From a checkpoint of a small transformer trained on Wikipedia.
Size: 10 layers, width 448, 7 heads of 64, MLP 1216 GeGLU, 26.3M parameters.
Architecture: LayerNorm before each block, learned positions.
Training: a variant of Adam for these matrices, 521M tokens, 3974 steps.
MLP neurons of a small language model. Each row is named by its layer, matrix (gate and up: input weights) and neuron, and shows model dimensions 0-148. Each number is 128 + 32 x the weight over its row's rms, rounded and kept within 0 to 255. Numbers have three digits each. A neuron's up and down rows have the sign that makes its largest values positive.
A block is one neuron, or neurons of one layer that tend to fire together. Before each block is what it responds to, as a language model described it from the Wikipedia text at the highest values.

Nouns naming the kind of place or structure, mostly in an article's opening "X is a ___" line (village, city, community, office developments), and more weakly school, building, house, zone, play.
L3.gate728:169095098117093184084140086119128124137145149126135084116122106097115160033126132135110138082137100107153083107125100059171134124114131154099170097160155204152123157106187100115170153087166172112106120081135135112147082128135133128120114140140135086138138147143123110157141087177114128174122090167134158085173147139182104098099089131180112123164123132132122105147148124099153110137064086109169088153094124089135128129110152069190087074115147131161
L3.up728:105154155148117146164168136156112111158118173145146099217139141101168175083101111136122118172112128149100139151111057115129153115094105154148178085081132095120128090108111094074158106089177086112111083037084133177207159140185112152171099071169176134097122162149109148112132142163164096102142140109147151167163132149085064117124111095141107133093206135133132113133139118143172182129138161103121104104154105155115165112231144070104112074112127132110

Colons that introduce a list, name, or time value (Saterland: Ramsloh; 4:05), and month names in dates (30 December, May 2); sometimes "due".
L2.gate113:076127084136173145086162111106044097127112090157117138103176096142142116111161170118109114174130176112099122110104108106174124058148131137103164132153131131033138098161148133149166124091107112075178099103099110129169135143159160148142052087110124140089094132140118102150147129093162158172116130137145106108160107147115064134173110092132158127131154174130114124131149078132090134118135062158112111172091146117136132095114141111124120136118153167201
L2.up113:067097144134132137071138066121089119156123116200172099137087146177116077154107086094126147139097140103106166128119117115187127090142121174101105134140119131025130143098132134170126131076109139067171113130131120100183173177123143101149125097125155115088108159109138088145125105125183141225125093154112175096163085146125083146153119099148157163075197136095115152161111086097072170075137169128154159133105121145124114180154100162073104114086142185138
L2.gate488:112086127134077166160156231158143113152138173110092119118098129122140094118069136092138116117104154109154096094105153146130119132106170149120094112103147085126130147097133161125139157153167069142127128127150109084126167114135124161133096089091127078084098161093147103170159095189171102122072135161110155159160087157193132104095103078062140161059142092150095201137164142054102121147182144134102073102127126116140135141148157080165077105123188155109
L2.up488:158112096128100137142135148115098109138144115094170097193093146180104160135127151167142189111127145092120143138063097160129113157156157142120138032104199066085103129080126036134145151142138104097086128114125104142150117132173122157149133105143146152105127141107178123171127137121156086126094166086147170093120127179157089139131145098125143152150130112156113197128079168151178128137127131165132117145152129128142076155131126116114152107118164143143
L2.gate607:108124133132126133115127128095097091132115135126110112082107175104107112116142126103156164105145046115160078127094117096136119102109073095101121140108146145102106090126144158164093137153150124119120086126166048172161137132082136140085182086133103175169114150128132183146143137149100081129088086107127100117141117174198153127076141098144134091126175104117154117124101116117160174145151142140123176105164101145146161154129149194133109159115122179101
L2.up607:096070107146121193181157091075124202115091123133116103093166109160132160170088130183096153191125107107126125126112148069156116066113082133123118080128151153146108116109166111113154165117162082116115113127210058151113125088080118100181107159158139094102115147163100134150136094100096161077122102076100110153171151124138149186083192157155065105123123084108111066167148143152146097099131113100075158078123135082094141148126120209086155136117063156119
L2.gate754:123117142114137118104092136100134101196211128140116095178123055152092096131078141165167108139182094151112141134107137098134114121126128133123117056143140081137084117152128134143146102096181141107045172106193172158159106136162142154143145198146083148122090118100153099122143056108119159152115122108139154149132101103160150165073187148133099139093126122089115155129161108132158127140114153152130137123111134084103135159106149143106152169083112172177
L2.up754:154182188127090134197108145092115105169161095122146141109065100103093137182120144111157096094107100131111152110109129141099151150154110101095143068139148073162116128102158103178137154131101170101189188161136192154126083080118106119046147133165105123115069152106179117149119124107122104125158124170101112155108129096163056172144178161098129140116112126118144166163100096166114130118160161163114081113164057066119092182198154106122153157114162154124
L2.gate758:141118171096100135151116149113101139164122097135193082120131114072135142120135111133113089081103175090101142098102099119150112118126075136110174154090162139151152152104099125172103128138175125077151177155101189150062150113086085150108095180129157160164128126106160160159135145137142093132119121114089097072119100111128130138154107116123057203122175087121081157122076130212100111119116205110115130169097066095075153202168142132198127143151166126163
L2.up758:074132136083134093193182156119041160158179060134119116128150099104138043158125125110177138114114134127072150158148135166096138150130126099157140117088160083107102139149094166188089086084118143122135105132085141118114140179157163061109105125091128132159152142176109185138087147147090073090145110125111153109135120089141165182125141083125123100142119130121093139129108155139098090163082087132144104184183139077164118113155103137120156145156129109121
L2.gate772:115099161105120156063115177071140135104116200123138151151120139092106100187176157166131144124145117099104084080163156143176131115093113171131125094124203159098090159101149123108128130175167121110157108085139113139138114066138115136117107149173153146100095110046118084185129071153093142074112174090058150196154140116166124086165132154148189152126112116146144101124160151068129094113117134119068236069161130103091102165136148131050091108152159166083
L2.up772:134147159110094181111147171079119113130119128139130132130119099152152131117129173143045162104143164182100102171138088125153062146104109124143159094119136130129142173146153136129127105179113121111163158148136169085129085032150101095094099134203125154109055138073139104141126115173137143134120179127089226190122087117158128114117132112114133155142113106111193099115145162073147095142088086092086153111178161142120154211224202082112093083160163118093
L2.gate863:123155137133097146132173100106150111121160157110118111126133066089150092071111165145160148099095078121117070153091136141149189125108077162103102112096168195146115128156171146120117174149139116144053147157169113104122100130148158140116092142187182100101094166152153086112129102146124128142106134095157078072172096155132100110119105153089131120094148062085099134190154161101115073114099156158098174130181141108090074093151161085099077074170164141186
L2.up863:127110158162124122129153158086143105180132164114150118057101127149122159180144061160115090153167151145194163105097092120110102064095111119150179102127115136134113119184098001095107115182176167180178170174104153159179104168074101166094095126137122155122108120081160144130187153168137170138172154206151148101120138126118108135149136096155181197109118176123122195176111094136133136110139111099150152139138113089185122151143149104179121122124133145194
L2.gate1205:064125179113133125168082135122072127135116149123151133095151103123148088127159115089126117104145104082180123160087129113168149127083075135117161162124172137114111156103133144164123094134159068127130144172116201159112099139151113170098171189140147156128079123095109141163115077138150120100143073096146124121152132145172139112120122103071132090168183100137076148154140122117104104177173158140053130156183154149109125152118132143148149130140167142009
L2.up1205:140085137092108146151153079136091100129105082147161145114120170096116067140165063120161113077112140152169118153094170158137158135150096167148084123094140135153099165115170128142132122169189089111128162109149131131135092122057132150075099129187146100155128152140104139140175175101121116174082085107137088106159153124148112126178117074104138106118130088156074170174099145108132132145150080091088119102146135131123123126098079152114117124155183132112

Number tokens, mostly years after "in" or a comma (In 2001, published in 19|27) and pieces of large figures (10|0,000, 2,7|00), plus stray mid-word pieces.
L3.gate136:129154150066111174149125100165068132143164110166115160096110112126122113202110086133185147086093153165167108124149126130142129127090121153131113107125097133116148149060124096125101095229125203123144139102165058140084095150125140097144132147163170174197124211142148177161141166135111043158107151137142122163114172152115129099129112078093186135141090082139048079142099116077137122110102143131155092106077125109107132114111075154154088110132096193120
L3.up136:083145155112086136166147149084092167117149120120124172135123114175103102148183130135185120126080157126149100152183095108093131121067060189033168090104105071111113088121131069169122147140124161124114121159154086093117109157183111128137075175141096178195189126151137174085151162082147109103141157133119090149140180141126089125158090082138134077159117132145126114130157081113172103177153073162124155086126124126122168166150159079119126111173133142128

Common category nouns, often the head noun after "the" or "a", naming places, groups or works: village, team, film, song, school, town. It also fires on word-final pieces such as -ity, -port and -ball.
L4.gate363:155092123161145163138147146120127148133159118115143181170129164115209189134090033102104128076116195197111136119125078061141125111188150183108108096220097081130090106144103127075174165148106147140124160062131158108169154163082152135133128132145140122157102123104135154114174140108088130107164090173089174108138113129119124129147131117136111157114151123126133178096084084097108174116113149133147156139131152096169129112163109111106103158083117135106
L4.up363:110108062158061154179173132155105136193148169087085090114139171135186086083093079121140180095142086169138120070111092106160199073143102176117175087154142134077135144153144089146121173152131121108124133166150165145110171128191095157117156136078166118154079114120130106135145098121063161101133109136119129074147183107154148145085108101086126118166156119185168130118078156142129124150146113139093123146111172106114155065146097104130109136106103098101
L4.gate421:107121112141143185122102147143135177107116144116128078127102061122183116094158169186130157146074112091097053125130080078186103127169098134148149122132169116112065134097139122088156163131156174141115095082110130093173183130126142137120109144151129132093083192172127102157101147119148083144068084107167160115195148139126158083124099106127140170129188124127168146104193032123135152127149226132137130129126103147115153132079192118129117095067117117168
L4.up421:060171149084141137178095156140129153095170179112143085122117068118148156133165145116169149096115144121113138076130091057103100129116113111123160109070157155107135131144072111148131168108165182174152145120163143157099148093184120140151130152142167187110116166122148127096114158163106111163086097062112142162151130139084186126186064105088131136175119121169143135130120132211079133165116178072098159154114169188138152168136136106159142113148156099111
L4.gate461:111132172112108113127116159095136109105132115158132083106089101093123147106163128164151116101117151139135129126123089091169112137110157182043136099203225201138134133115109126138175143093152155118131129045117100122196216155134119122141136135182127099090076138137155084159119100123085127099137100094171122094201091171136130080153095151125181166088134077142133127087098143111146200155122152122110172111112084158101118100105156166149143041119115131142
L4.up461:115109136124111101084216130145109108138109119174130100156149181140184106118100152115158196129123125133116108207096166108135155141169174054171111179040183147114137143110197165095119131110132119135102190119118173114122131121081122145151188139099175139157150078159125150138138109132165164123069141129067102093153123093105127103128084152152084131162116062164140201153162085148169105151118163157163063160089144169080118113142130181157088134048107108157
L4.gate1013:148157134182092110135077157114112115105146150058131124124082110125096136123117075214131123095154137150142157131122119040177158074143062135100199119136045138103112120113094090123186165136114140183109114155135156162097117079135146141138141136213113147127069169147139189131132142134140088144118146108082157144105168165080142116116129093182144139093160074132118113183123083074195141120113104120117156114156146067105156112096141156216100115125115101126
L4.up1013:128129085161119155133141118118138132109131127090139113101083093124168135085139100163127116111161127098160115113117125120139142151182146106122144110203092138147086194136124107151161161193083150164146154100145152134083101132207149128111113116182107057112123098168183221163129120101131077137106113135123163104131135130122086108074161124150131110080136087126180128092163112141174128138128092171148157131148102111159127091133122122107108123088127133132
L4.gate1048:153106141131097118119130138146099091152136140139122070127086094080147140119109141144132154102116145130138087110159107084179098048157129148122087130140176158139132162074098124114157141127109145107151113069158102152152207130106122120100157144119192102123101151137129108149126092112098143083083095079152127134164126142164076105134154142137145225145124080148138161087126130145171207179102223146182118100110161083142081099097124136150084089050124125125
L4.up1048:155096098086167131154126165159141134173174137164118185121088079111164174134124118084118106119076131134136120108134075132103081069127105173175061151092145114104127135131167149054134190161112126126153148122151064163120120107102125099164191143097163140113143100171142122147169077090177116112149131079142120073104112135155045070139197108151145123147157117131143123155152125094092232116128147113171089129117178068115072067173183133132102154085112145157
L4.gate1133:148131152172064127117124155117144112052097144145138074118114125104144160109166164168124167063085097137106083116151070052151146099126148187116136123119165150141092112098128131130157185079170187133137127089158094116104156112167119123119154118157153149126074156120180094137124117119112143071102093120129114095135111147121087100169117135161153179118121098107091176103076132128152200194113135115123167175070171132114101163062119109240089043073139132154
L4.up1133:164135134108159122125099087087150117077116122117146189167125138110191126105133176128111170114104062052148125162129053101166160131129167133137191218085172136130062113167075119139118128134106150098168135124116108082077103100172103161092131144134127199127069157203179164063135166144196135123138123068145074145113135112138143129094144165178150128055187160062137113094099124070157144174110175099108097104183160180163117105111158109119098148131196139170
L4.gate1141:139130120088107156146110176118090106095114135156130106134097075101129166105150154132231172100093123126097137169163076125154124120096063155123180146116110111138118193112154154142138132146187129093185113115101103101128148144100134104142109121125158127127193151145107115132133140121141090146144103102123139067130107150130136086185154062144175183118090081163093101104105146119128159142060126159172140105139182076152147079134133137111071076069054125153
L4.up1141:090117119115115114130191124145123116127128081155110100155110127133171086090186144149166177087107189108076161157118129174097085107106133161199170129021164124114138145134129100098132080158209134141127113147140099136103090138132149082150093142127105106131097145151105106150118125131143164131148120145101192101135102106143152114140134096206129158091149073077107146125095159131103097101119104104118196130151170104166138142159138126197130104174080114148
L4.gate1201:140101081145059153073147154104080137088171144145158064099076080085144156084125148138163067135126100093122092113124107037162155116133136211146136143149192164114069198131098136124167179102158215123113118098123050111152171147133123141135121140162157122113095127110192138108113067145148125094100090120157125066112097127093127089140084147134143209075133108131152180114096113093143177098177204128162162143049152128083051081060097110185094044062156123130
L4.up1201:085186128194129163115099133145145135161161098135094051150113080159127062118153069137153146192172172164131154134086114143100121140097133112132143116052131205112060107155130094151127135148163125141101153060140105130150148178168161139181147132143080074106092128139166192112121110148144092109060113157121161094114154129112128144176082107147125145108142116112127128109148171070139104112117148099121204146080117097156115144069125111129126168140186133146

Common nouns for places or governing bodies, mostly state (the state of Coahuila, state routes), also district, town, city, house, club, and relative which.
L2.gate8:089084173123139140095149176097143136137112112178123120167178129073134057096155152115141134118110109115131163168114062082100125123159076109118094159097110102078127130113161194073180133131138122112086071096132138154161122072084202055122069169132121131128154067177100147146165100147096134113112086125153136069185128172070179100106143123131153190088121140101045166156144115117131188121082119099140159089157122108177098109140141153073121085116116085130
L2.up8:111147057138136125175144163109136166173167127133158164104190101100113101103099074111158119089096112141219112097130091108106183122183072145105122124076151129083122112152139164157145138119188124106160088156104170107141127134141123177144085117155095107102115125137126146127144116120107104124123107120114125099156100150158142124123165127100154128128060120129124146141160061128157150142135133071126129161161176126137148189097130117135102103141139106135
L2.gate79:125062134163120146131109145135121188168128131134079104144068115120149093106107118152146223082087146140093150147206139134128116117088112123127097112168139130120112137148121135093132100088132108171064140123161102148145156132109093172149166124102149119053082167121186075153135084145151172116133088075095153152100144089138120118107095099142115121199143114106142065160189125100112191148134166136102152161110121116122112111151105176136164090108080142206
L2.up79:118127119094134130146092144115078140156198162082186143169131153091129102139134101143150126156094141161154108153142138116139064207154106147137102097127120073147109173105127145154144171113203087100125142067197085147128151110150115162121101088077119083127096167027126131112107056136125137075166171119106129088156149107158141129122105120119132163170133146186074088115096132138108150125126158096144135163110087183141199156144142194121146155148146132116
L2.gate116:134121180096069121121125133141096140167161148128119114143129085121110156134107065138153117102111149089134098134114145035204135113141161124096157103137125099133126187094133141075120155140134149169087177092140169176169131134138121136080156176134145122090086110107174103155091072156155093140079076088015190203139147127120171074130122180103154139178140103068126158107169163126162177120103086132141113114176108169113088111155129207088133137125151124175
L2.up116:158138152144108100088094130135174120131113140113096132209096157179190156079094119160119175160155161165131120103045163081116139106111160098125116145172169131127133153148146135115119152075160150100084151163137123153168071125110123099159136141138046156150144119082135148109135094112192114153144093092100170145062114157133115132157101163086086117136135146111149157049133178147129137087150119141135071133121213091103084112120081153081165157141100144141
L2.gate216:101138164135111145164137146126174083124072149133093076115116125132128052098116113101131105135097110162172124097119107130136116120154027112134146102223090108139063142089152096152197139090134139185161138124127165102136128144151143103096163151132102114080107162141107157102115112134124154103150080168116134113172128114142106161119130131112144147109191166101068064153123134060117148159168119179112099164139089136105082060093210120124122117113111178124
L2.up216:138133142141083204055154109146124117165179117150085137054124094141098112091126081133080083181133133182095139121120140147146108078124110160178067116157077134123083125176150088136072121124098120140163121120079138159151178139155113144161154126140132133097100124115137128080145126115116173076108089177022153180045129103194138197158104154088115104112128137104135075107152113084170132126121147147167177118040167136114144178143134091095160150126088134174
L2.gate394:099042175145100146109132101174126118144139169161129168153055104168163065078093110125126095138155133142086116168134044065186168112102106158138119078126134116160145143101136129119156120195142136184099140122102137122097142125117119129145161134148095137097178088079134130150151101111175108090154099112158152035151135136202089104062123119175137155091088093147122116119123084041176141130132202168087154093122130092176097127100121070103092120156149142149
L2.up394:125223187095135118181104130142110056225197173130168105111121108127119092070105107125145097132106122119146116127096138111129144093098056127098176076094142135120152125132143080113134128152160110148129159089087140114159103108103091167088097122209130123158154175117111184134144138115195154167099129163173130114146200130145084105149145137143144143082165047120131132140075140092177112106132089178099106113143080099118155126144167124124156143120169148127
L2.gate898:098182149193081152100122130137099140227077113184148153060086128148172165119156106160053107057164158176132075127180161085162145083126113142124130128072173107090122153144181126135111162109092131067117124097130143146198104074074135064135136181188151095168095099150090163135121086154131150200087186176105187097087092132148116107112094156160138128123135117101145114158126170124172164116119073141164116161106148065198093126091146151172050027152125121094
L2.up898:098134096177139089124115139127108158124077088171085145170107153142104159131195098097122114058111101150141120103109158131157066080154150116139152140148120186046085117144140150081132167096119144208159110133175077113130181146039126142100124125143108095142126093128167166163105151167074129179111167155086129156099167090076142117134126169080073186064137102092139111093179145134119162065179184080139133145102110134142111143082149191145088151093149129123
L2.gate1011:152166131097112094110082136164118125172187166124098196067075102137054091122071125151157137098116121130115161116130113112114098139158053158109123104093133108062120177108148133108072142129157171133076144074128148118125183109157141137118180149164156035102160076102133108188174121105104111148177127152077187115131106049094110144132105125126053119134122111127130119077158101116102095150193138138168100175121167052114175157133153129147188108157080119121
L2.up1011:101157158156172139125103160079150128125126128135107165135103091125113119059086129115122076162117113135092142140092118122101137143107090199168126149186150117140134144129141130144117061127155172104096139104119106116117141118145176187157135158073095134161124106153144172119116155060189097118127117166127130095123142100113137072172108143187121087117184158143189087087159122039120092118089124080166150181083096109114139099129153147092091142164168117185
L2.gate1120:084126139114111105091074117087100115123134046178098124126096187087152152131128096106145103083126095147162141127109136064114127108156112106175129088160108080084200135127131122102134157148126147123153132058108129155122130085141110145120098125138164119075100120140135111139168154117094179182147132113084124117069159094106106101117137216091134219116100070110094164217095109117106173109114095076133113114140132126196124161115131217129097065124135156111
L2.up1120:159113109171138100108137102139103127129112161160173193135087155091130135094178159109090109143090167140136144124115134130199109088165117116163115139105093059136123120145117173106107134138064142136111151157124086117159155088090128136098114091134079084176160129131124084092070132100158094139152105123159201152129185177066191079114116122068118150121161157130135106120103182070121101155166179138164166122146170150109152063120119117129175152079111140137

Year numbers and month names in running dates, often after in, since, or a day number, such as in 2008, December 2003, 19|85.
L4.gate193:154179165113050127148143122084083135155142136195099190079163136161173123138110137138129118087065180094140134075118138104133126103058098090159186092149189166118153116152156157106104133064088139109155152120128132108125140093138134179091083114066183238176090152176095150119117153127173095101125127101145125137104126130140129140053139057128151128142137122170057116168088149036102099131107147148116170134144152025108158149178116131120149121145083148107
L4.up193:083169141131115084131136108203130174083104106172159090086111169138104072160142168136170105130092115145181129188073084128088131128077067109087109124123135095160115114121138161107139125108116152144147185150157120063131160177126097153207142130125076179101149123131123112121147148110167169088143147063110132091151105108075196129125090069121139132152163148146105192067131072176126084128149164143154100052118204117138135101115138148173120084156108121141
L4.gate220:117162134135112166141131145088096109171079131057143037155106066125175102091118090129139157082130081159130098075141170061127149118094098151137149133151126120133185162131132115159142113077154066067081158113100150175151089126129135158062062151168129138127150112116144130192133088143132133117173101056151181144107195147130089131165137105100142124099114103141049059163069091151152170138086111093100148169162120159134107158135109182073122137131120119097
L4.up220:150169150055099145177146066120076136132101124203103181204051136180132100188159126157149143078123134132123125100135091166139146140128145094201146128126087080122139139084108114117092156139162108116092137179144109105099105138114117131086090136093148134099125147083123143159128136157095122051237127153140122092144073149107144136141131096166096119100079054121094058210086122089108097170116112107062083182163092121137150187157135183151135120115178116121
L4.gate704:154165141112103108138102093134107128191123126153146123144142134133149102079095127066157103117113134152163122170125176091162205102140116134153166158108101150161116170106173152109138142066162110152119188113083161162120115143129166159092106130158115118121104096089147165078093101144205180156188128098114145176070122138096119127071128118122172167150174114109082161124108154086119127086056147102139166145091143151143141102141123156162104129127152136125
L4.up704:106093113075125138102143126147106189121128135070148091206121081197092149100129165141203120134134164169182109161205122117116115117166162137098109129156148146143124191100142154141165106140138141159151166164121149056156140132132128107070086125122149091147147135078166054170107100154213138114089121164123152101154088086100130145159077129097100116096165099088121028159145123103078131108105174078140178128155128165156092136107130153164109154141171122107
L4.gate717:137092091107187152122084097114084102114135156137103205108133108147115115176137134138073101070127123122187108101093148077120184144093169119178093123121107181116123173163146156170143128116179088154125148062102137204099062101117119093143149138115124157100140154170139165171141130108194106053143099083100095198107175113113134113088099149063104113069118085177094106134096112114140084099084156141115160141118198095081093057152103154111133118177133158123
L4.up717:162132154145129123129141143146151149165128131081103194127152117042120136106122151135164056118148113144145121104190180050102163179106172134149166093085112134136116154104165086076154122120111142046157152105154139136056115103105128112115128154137166132115124198087151161142168198048188118048136149071121077126129142146101113163140116084110103102099116110126103139187106113182169137102080123143117144167194122101106097124216056150158178113130157132132
L4.gate738:083125139081075129169093130109086078134087127146079120085174122128061131112113106186150118109076124151109136125078180123133158121108136076151149121094161164130135095160141164135130132166151083165177154105106110171047118149196136108062177111127129088120093166108125181069115145139100151117131143100089085110102134132117156133076135154088171158106169063152059114178143158077123121115131121076121152171147116070117115121185121163179128109175139143118
L4.up738:192108155122114143099181125120096208093112138159054120088074116146146089126107143132074107128095113168147085139185154156128117076145123102179178060134141131127193094134163157103106159149066133173144147090121098160125123099130140161122162163099127025124121109114115120119142114111151152147072139105131085165165148188126169150114097126133160141145124101140136084136152171091141143137075186144122146139110157071121137123153135201188102138131089108144
L4.gate753:109124096135138164169166084115161132171165142151114104127132111067175123110137150165137094094104118101079133165126211065115143107140162107141227100144159124136154114142151115186093162126123110149160181129144160132125126096145162110104141126082208123084132173135065149095114164169140152150111134156193159127123105147123073122046137124123114151075165094088142144177086149045081123115122108145098139123176151087117095127192141087180120108169132110123
L4.up753:178195072069125124122135151129112142092115146213107097151113130139130085125158076098103175116143125067114104126114156120080151164059216104166119123168132096138135094109113108127107163112123118037168177163098178120137036174136122122106098111143114169155084188130081171143081162114184137138124134121119131130180148095163094140147135103149113115097117094094043116106127085128102102114140144102155123144122150061097137135149158164174115086107133130111
L4.gate769:212081196121081138125110088167120148202153138132127140102091107151161120147145107150051188120147143162120103130139167147135143119104197128188120072150120129140201122155141096107141123158166048156147119143112176159123121130150120132107177131110118169150127118105113135092128120127171188174129154138120115132123097140144148143129101150149115111111083145074131118145062038124091118094104128160119152144085143116122166174172131183168168145132090156130
L4.up769:194088172088108177100072083134110097052088146121139133134133129092093121105119139079106152094136099157127120182087145145132196085115185127153143159118114110135142121163113087121141137184151072163156075115156089129141106090197119112120082095187034131116093108097138140112179163159163163194126153106129226115125075155126148143137178098082115157091131113085092142116068118121131111089091153137145152091076135114112145136216113139062143133130127137126
L4.gate1046:165150173127052145132098104148149077084160148181122108103099132084107096080112110125188127057070158110131140144100187058094163127112166109128171114077142160130163106136117153137115130102172127132128131122124094138115144130213114120077138113130187168148128121113112115092132129138161182117128133132140158163151135151154103148100129157090138066115168111114059131164127143132077119109106104114124138121135073110127122117152120156161143091066137135138
L4.up1046:054131123129091069106122073132146117092141110128175088082118244116097000099117103085169116146084120106156109125123195126123130136096173122089140095125115161157164120100099142131144119144125142160154096117104109104108067154153122127082111139121110159149187127128126143087119123128199194070189137108145154140085137121122109157111072132120170108137126134115037183156125135116120073135060077106151181165136149104159139101157097123183109118111149140133